From a checkpoint of a small transformer trained on Wikipedia.
Architecture: LayerNorm before each block, biases, untied embeddings.
Training: a variant of Adam for these matrices, 416M tokens.
MLP neurons of a small language model. Each row is named by its layer, matrix (down: output weights) and neuron, and shows model dimensions 0-223. Each number is 128 + 32 x the weight over its row's rms, rounded and kept within 0 to 255. Numbers have three digits each. A neuron's up and down rows have the sign that makes its largest values positive.
Before each neuron's rows, "fires before" lists the tokens most often just after its 100 highest values on Wikipedia text that the model never trained on. A number after a token or word is its count.

fires before: "ad" 21, "and" 8, "ust" 7, "im" 5, "ound" 5, "ant" 5
L7.down319:091121064141085124134105108099108107118143177097106153076125133182122143113119151148137138039164123108126111152176129184165147122161157084070066139161114085148105147099122149146155083137106102195170158113150119102174110096156135157111085133113125134140105162088175127138188101076160133181134144139135156100113101093086154097187129084134091182083153123158163108142108116199118102138125108119134112184154104126032075062138159120133153153166099120146140176159179130157167174167163120123099119114133116202093154196115082083165145152112101145140117061140142174167147158106101131101076135092110138098078120195103149155154083161137176120081164127099125130089060119107096138135125

fires before: " |" 49, "3" 5, "." 4
L2.down484:192093135204130107143116120169097114066106130130127122159136115107154124135135109094126102079153142135138102135107112178128135137110181166111166132164125178134105129118152182116133197151165142046145140104119151092108112147157188148107100093105153046129089176107121118150112142164152154043147108126108105164148164063145144095111142112139107165106125150122145097149082155093104160160104104124114137103135106101130091163104130107091116135072167126152163066166146114126100139106146123167124124229106195087064082105174103148107088042189094133158195157175130116114151172145066141142122123053136144105117093168153116105083080149118156171174179161117134128106101170144164087141170

fires before: " |" 43, "%" 11, " m" 7
L3.down457:084088132137153107153125183123096097150108172116132053112150172125124116158134093129188082133152202154114167116166107125149114112089146114182206105154109146150092146096104112108123125118108104115157121112137161116138163073156115144123067113146125092156102149171134200099143084112101149079095160128103187119135154107064169082177173065192153124131112046083088130139108125108099119177127107112120114147092156127167184168134105143135130062138132139137119158142159185129104099166139190143110087073132106079133108125161205107041166135112145113113136098103158099138139145117121091097143081163106111171053174136149153104084102141169138109124108153137109180142138122163124100136030

fires before: "4" 15, "3" 14, "2" 9, "7" 7, "ad" 5, "1" 5
L7.down279:078121168147126160162200155115105093135111113120114139161109159108160035088122108161063126105120108092190091124048153074063091141093155132122096127131091133053130187103187146153151188135102126128068114134150037166113077158112114126148084140104118135158126079145128143094108120133144138115184140132107128145121097099099142081121119160119166158096147146155091158135156112144104114112138170114135117104122141122168157149199183088131138110160139086126159133130194122162154062140119100119149142172161122131151130152115128179126195066140137087086131128123112162221139128139077135155114136159066101158107125180115191123174128142102158103098191165091175073160109098133151103127147

fires before: "mer" 11, "ently" 10, " L" 9, "b" 7, "n" 7, " W" 6
L3.down498:116141128142069111160155154153127070118045146184185127126111133172144135051077102103156117156096158148136070132164187121127145177140126125127165141130099121156109123149139090146137129131045146124137120140101141161132140173172134073130128110154104122169146091106202138128097153093187108130127134130099157169129117127078147154146106160088116113129081140146158136111081135159094128138081162129207142172123116147063100093219141181178126154092143127155113122092153106118139140166133097171145103076067104180092095123097087132176139075065096139152099186096086175121156114166102082126180158135087114099015118107151161129142110084132164134099115148125101137169158144118111149133075

fires before: "mer" 14, "ect" 10, "b" 9, "ained" 8, "e" 6, "ail" 6
L2.down322:156132172079062041187145083158196155144133095123157184117166132149137172071124098121119172113197077159138138177132106145127122136066145183084088145156106154073090143124156098119219131079107163111128103169117113135130168122097189111131081130119113112136137163119110167140162147120116137107147131140147132132134080128149126132152103148137087163115156106144090081167171148130038108122108143140108108214135142111102091146155145136144086124103188148095183122150153089116138077102141172147173096140149135190164093134066162051079141095129123137141153142113175147104106143079162128067158131069112102110059102070136121121142135153125104132146133147075105134121127066164165136114133

fires before: "oci" 17, "emb" 11, "ist" 10, "ation" 8, "ig" 6
L2.down270:106146053066099140077109098181088147125117078096136174120164093130102167099132072006125135112145123179149105179124103110187149086134075150141118163131149085154151184094133152122163122139160113124079184147112072126130145099168150118165098159106129121151141164103140187148184113169175219093127138114093132087042105151114160070145148126117126069154110121114088116171177121146146144089098122092080080171157104122140140124168166174123100155154124141105127118190144151153117110178175151155122106148104079212088133137134124099098105116131127157124114114103135165090090118121167117104105093110111118112071114159162109132174137162164174102144126160090154127148160087151121126167176

fires before: "==" 30, "The" 11, "In" 10, "S" 5, "===" 4, "==C" 4
L2.down74:155148153118139118167126088076130132160168125106183177148176133188101119109060178161157088125181117177150106175089161121152126130119137128097068124120108149087111078125151149123135111118166115190134138120160073109080101109107134083074136133101198092147135143111163112117155083150147126116172106175120099142115140125123132098103103170135055110126170137107095094133155104109154140101123133121103171175100146126125084161072062097121078192091068198131204164098097061163152139147171110183060150208130123054151150158105115084117112142125180178139142171118087087136120134126102160156125128133119134105162102092131189122162137133094112095158118103117060159166098079149118155148156

fires before: "5" 24, "3" 16, "2" 14, "4" 11, "0" 9, "1" 6
L7.down311:128130139168153166112139144188198150152164126083084141133091147100077123126063154156127163151096116137156132159116105175135083146162109136088146102139141107105152137120153147134150111092175133134081161084101088173098180069125141119119167118125099064153101077116121124092075190155106138105084109162164157188117145169249134128048160124101148110165177101048147104082122148130130128077164137163108102175133157157139119127164097137104124113118116087110105051193190085141143082099142108158075110183145120131076113118100158136168120156098147155161143130098065113089089093132129130114093204137093085143118108118158145100151155154110123067189099143157103145126123154159138124121123

fires before: " |" 30, " 0" 10, ";" 8, "%" 6, " in" 5
L5.down23:086112099128125109147092122105109062140108112088076129112059140134152128180213099068180122116186160146120144158114110094118092167117094139093161150056134118075138155103129094118151078094093149126163102166110130152133124079152097114137135164148138206128138162117104141154123181124110143097154104147188134121117119096051147085137132105109151119130179112154171099097156172110146084079179114207133050138097176141094159144159140139105131138095141148106152148122058132110107156146188120154078136133132111120105119105094111126066170101092109144166113119142106160086191101102105122160110167105113173110099156128135118138181119146177134119109133108105166083198179134118236080166165

fires before: " |" 34, " medal" 6, " (" 6, "%" 4
L2.down206:137148117106144173141147125115143170160140122049227103086118136153106092193125109105155107083132118134134152166152123122122088138100164193162120125121136199146128146130133115104093122121119150157168139140108133076168135118132112093090121173085140088129142179152118107167106137102127126093108137142130174131114153034096121109170182169091099117126127168106173110112148099149044122150137149128211086141131099098140110168116124126061107155118178114123163162129105098125168118181166129101154156163170176076107112122139137151174133123101133164133133120158140160128065036138098098059087118064100139114152150131124120079094125161110154201089160095050130154141101080195119077077109

fires before: " |" 28, " (" 14, ")" 8, "\n" 5
L7.down247:172172174161081088062135181158145029146144091147155133117181132146097029127082142155200110112096171151145148132100100091146101122077114100153104138115125152124131148097089149075096198136134168105167122161120079100080123139174155171091123073087127114151115174126171109150161118104112133085146146087154159085138131084113122143132153121221104116159088137154130109115191110166141150144180178195152128135155100129186141152091151101124099137098091150102104123136142140141125125096201141080118105149104126188130155148107129123104123168107148168142130101175151152114105134107127155110151132192113115111196121145111124049089113121105081186082118097135138152072083157116096091118145

fires before: "ad" 17, "and" 14, "ound" 13, "ant" 11, "ay" 6, "oup" 6
L2.down184:150139104151076113063098123127160101174137133127187157095119123159153118084103122091113093127140180147118050169145127185113099157100119106092103158095126162139111082096134109120148124135114104159124096144062168124155164145156167133135134086092088153185195085147166134121207131101170171156126146096111087091105075062109136127121112202121132160142137093158099059143110130142144087154145149121122086135197126100101162117123143121127164155186171113115154091172206107150145102050135037127192105066154100173128148161134088144130100097097138103098137093121165164119139133108169127126065126109138128149109126153095099166181109178165180101127145146062155098085146139137091117112090

fires before: "==" 22, "===" 10, "In" 9, "A" 9, "The" 7, "M" 5
L5.down486:085165130186165131140108120200103136078245172157133136120138132178154164143101101129114082072144144129136154133135156148094151143142117086155122122255091146082129120129071141129127128106138095140113103174147164149137134130148140097117118122113157118088171077118062176133148110101111078128130126077087088157152124154166180152103165143103120171098145128111086153111100146183133147079138131129165143168076101182145147131165121165113078116126151160142130072115119120105124135112129094096120142150137126209137053165136126172148102115140114125107082104112117116125177128105127142101133120117110136141000132135114024162109091114138155149118115119110115145155099136112142123150132

fires before: "er" 12, "." 12, " of" 10, "ing" 8, "," 7, " and" 5
L4.down27:152156117104139131159204158117160117100159140099144141142116100091110107162063125091103106146093102092129120139113137128169102151129151133157090139098137109155130133183112161102144100163151109163168134080130044135100153066108205100163130161150112148124165101133083164152072182132136105190146073109179171172105155136129119183119072136143158164192110138137090158183200134072150142181100162107159085076156136132135084097141151072120113122100046120087118126166084146192109151137149155102118133116131121175088117089120101155081113095047096108191142123135111144117154124075132163133177145126116099130058181101096153136191136147140123162159101136131133171107062096095095126095102

fires before: " |" 24, "%" 9, "," 8, ";" 8, ".8" 4
L2.down562:170174149127088211124173114132102140148155143149177190148135136186145195150135109149101093108134087150147137114156145134170143159120158123130128090139111097109146131160109091086087082142127137101153114158170099135132163161119114096153070120171122097118099109089119143127167190116120071123147125144135135184114177121102084101103149138221140095192066125093097150135125174153140136125149096162099148150131176117116156089168107145124172152111153134114140070106185184133066109099198176077124084122108124155130141108104129097145155063137119128134121163179160055074110093129103133105077175118152062096150152109102163105126118084088180167090090043140072128166117110133066126087102

fires before: " •" 18, " U" 11, "old" 6, " cent" 6, " Time" 5, " P" 4
L7.down356:119147110164145102133149101106171180110116135115169123115055163099114077122167122112069100175131159126084125139153088188138142125150226098054151087117132173036082048101098148113159102088122080155124178140137174139062126151145116199128166151071123138136130116137139146138097111136135156147113149132126140132099107103103160154112148141185134107135059156083109152127171131136136102127140152078114141134166122116119146130071104183102102067099052152186134129092114159077130129111134118138126164134122123193127130133090124059123099114151087128078169152152117040145151124101153132165184158136119123115143117165144165113176116175165137179129077123134104147093126142183077117146201

fires before: "==" 40, "\n" 15, "===" 8, "ing" 5, "s==" 4
L7.down90:105096090190104113062160127084118123054155150189116175153150136130045083098066129152155139117152105145165164163123088134133127130073186125098097082102100091109156143128163126137143112104157168133176135130097117198160128140148063149113155125106138105208136142162124092134113087102184120085157130155178169128079133188109113145096127107159110106126124091130191105108130175149114137157116106175119121135142138171127172083106178108068136107083157107112119108167127088166123093130071107083081108104163103144112101138100182137146136149046160095082094085148085148158115121188136136161097144134125126166164120074075195070119145169101103172107119121164180144146113123083148165124169

fires before: "\n" 33, " The" 9, "ad" 8, " He" 7, " \"" 7
L2.down250:127141078130140132104114106102189148158169133095071075159127175163142117145102086115149130095138122120130163163161115153138125170117172099166109125188075102162137107081161153061101175195192102143120099075138106155088074114101152134141113155114180086117126113097123134113111071122119131090125123149123125123167162133143155096183152155064115155130149096169176053157133194143146147113079102175142043135169153131150156137101142135135128158082134130112154142142105129068108142143123134127134151195089170129170100108175157104104134141168115104136144119125131178106164113111090151094134121110111080160140075116110055057083088108146192151131145155159110207140060070128102101197182

fires before: "\n" 39, " The" 11, " \"" 7
L2.down231:139161081076101129112113142131168130103113107095072104089113133186116156100143131175179113150159197125158068150159138096140175147126086126113105154137101164139150121132107163097090087127143114148091103098149109113112106155104173084155145130155085124103106157072065169088148114108139090171161066140090133094151113120153121108122150101117103107079175137162125134092179151130147073090131120145156127142138126228154142120077093115135078142103120193161188119130191126188159137139121119109146179127114134092142047154145157104150119108108142163181102116158130132141137162141152136126132155082075055151090118138115069148121123143147119119143047165050158135141191129102058097216180

fires before: "==" 28, "A" 12, "===" 10, "The" 10, "In" 7
L2.down215:079121132132179089135096098142114106076184109121093170175179135232166151122098171126137163138167112159157121175076109187144207108076129151125146162204178095195105099126148166126174091130120052176192107123134133174097180094127148117105100093070114098123126109141125162147167127125132056120165178131152128116151099211149130150110136117107076172102147108115089118100127119131146140077108148154099144133062101123129123115117116110117064158098137125110151138121082138129187132104170101142044121179116154083154097114107095109120088082136113156113133119160118109139158116125144128094127102185130057151102139125110113176147125161096088127156075077144155175138127134112105154184148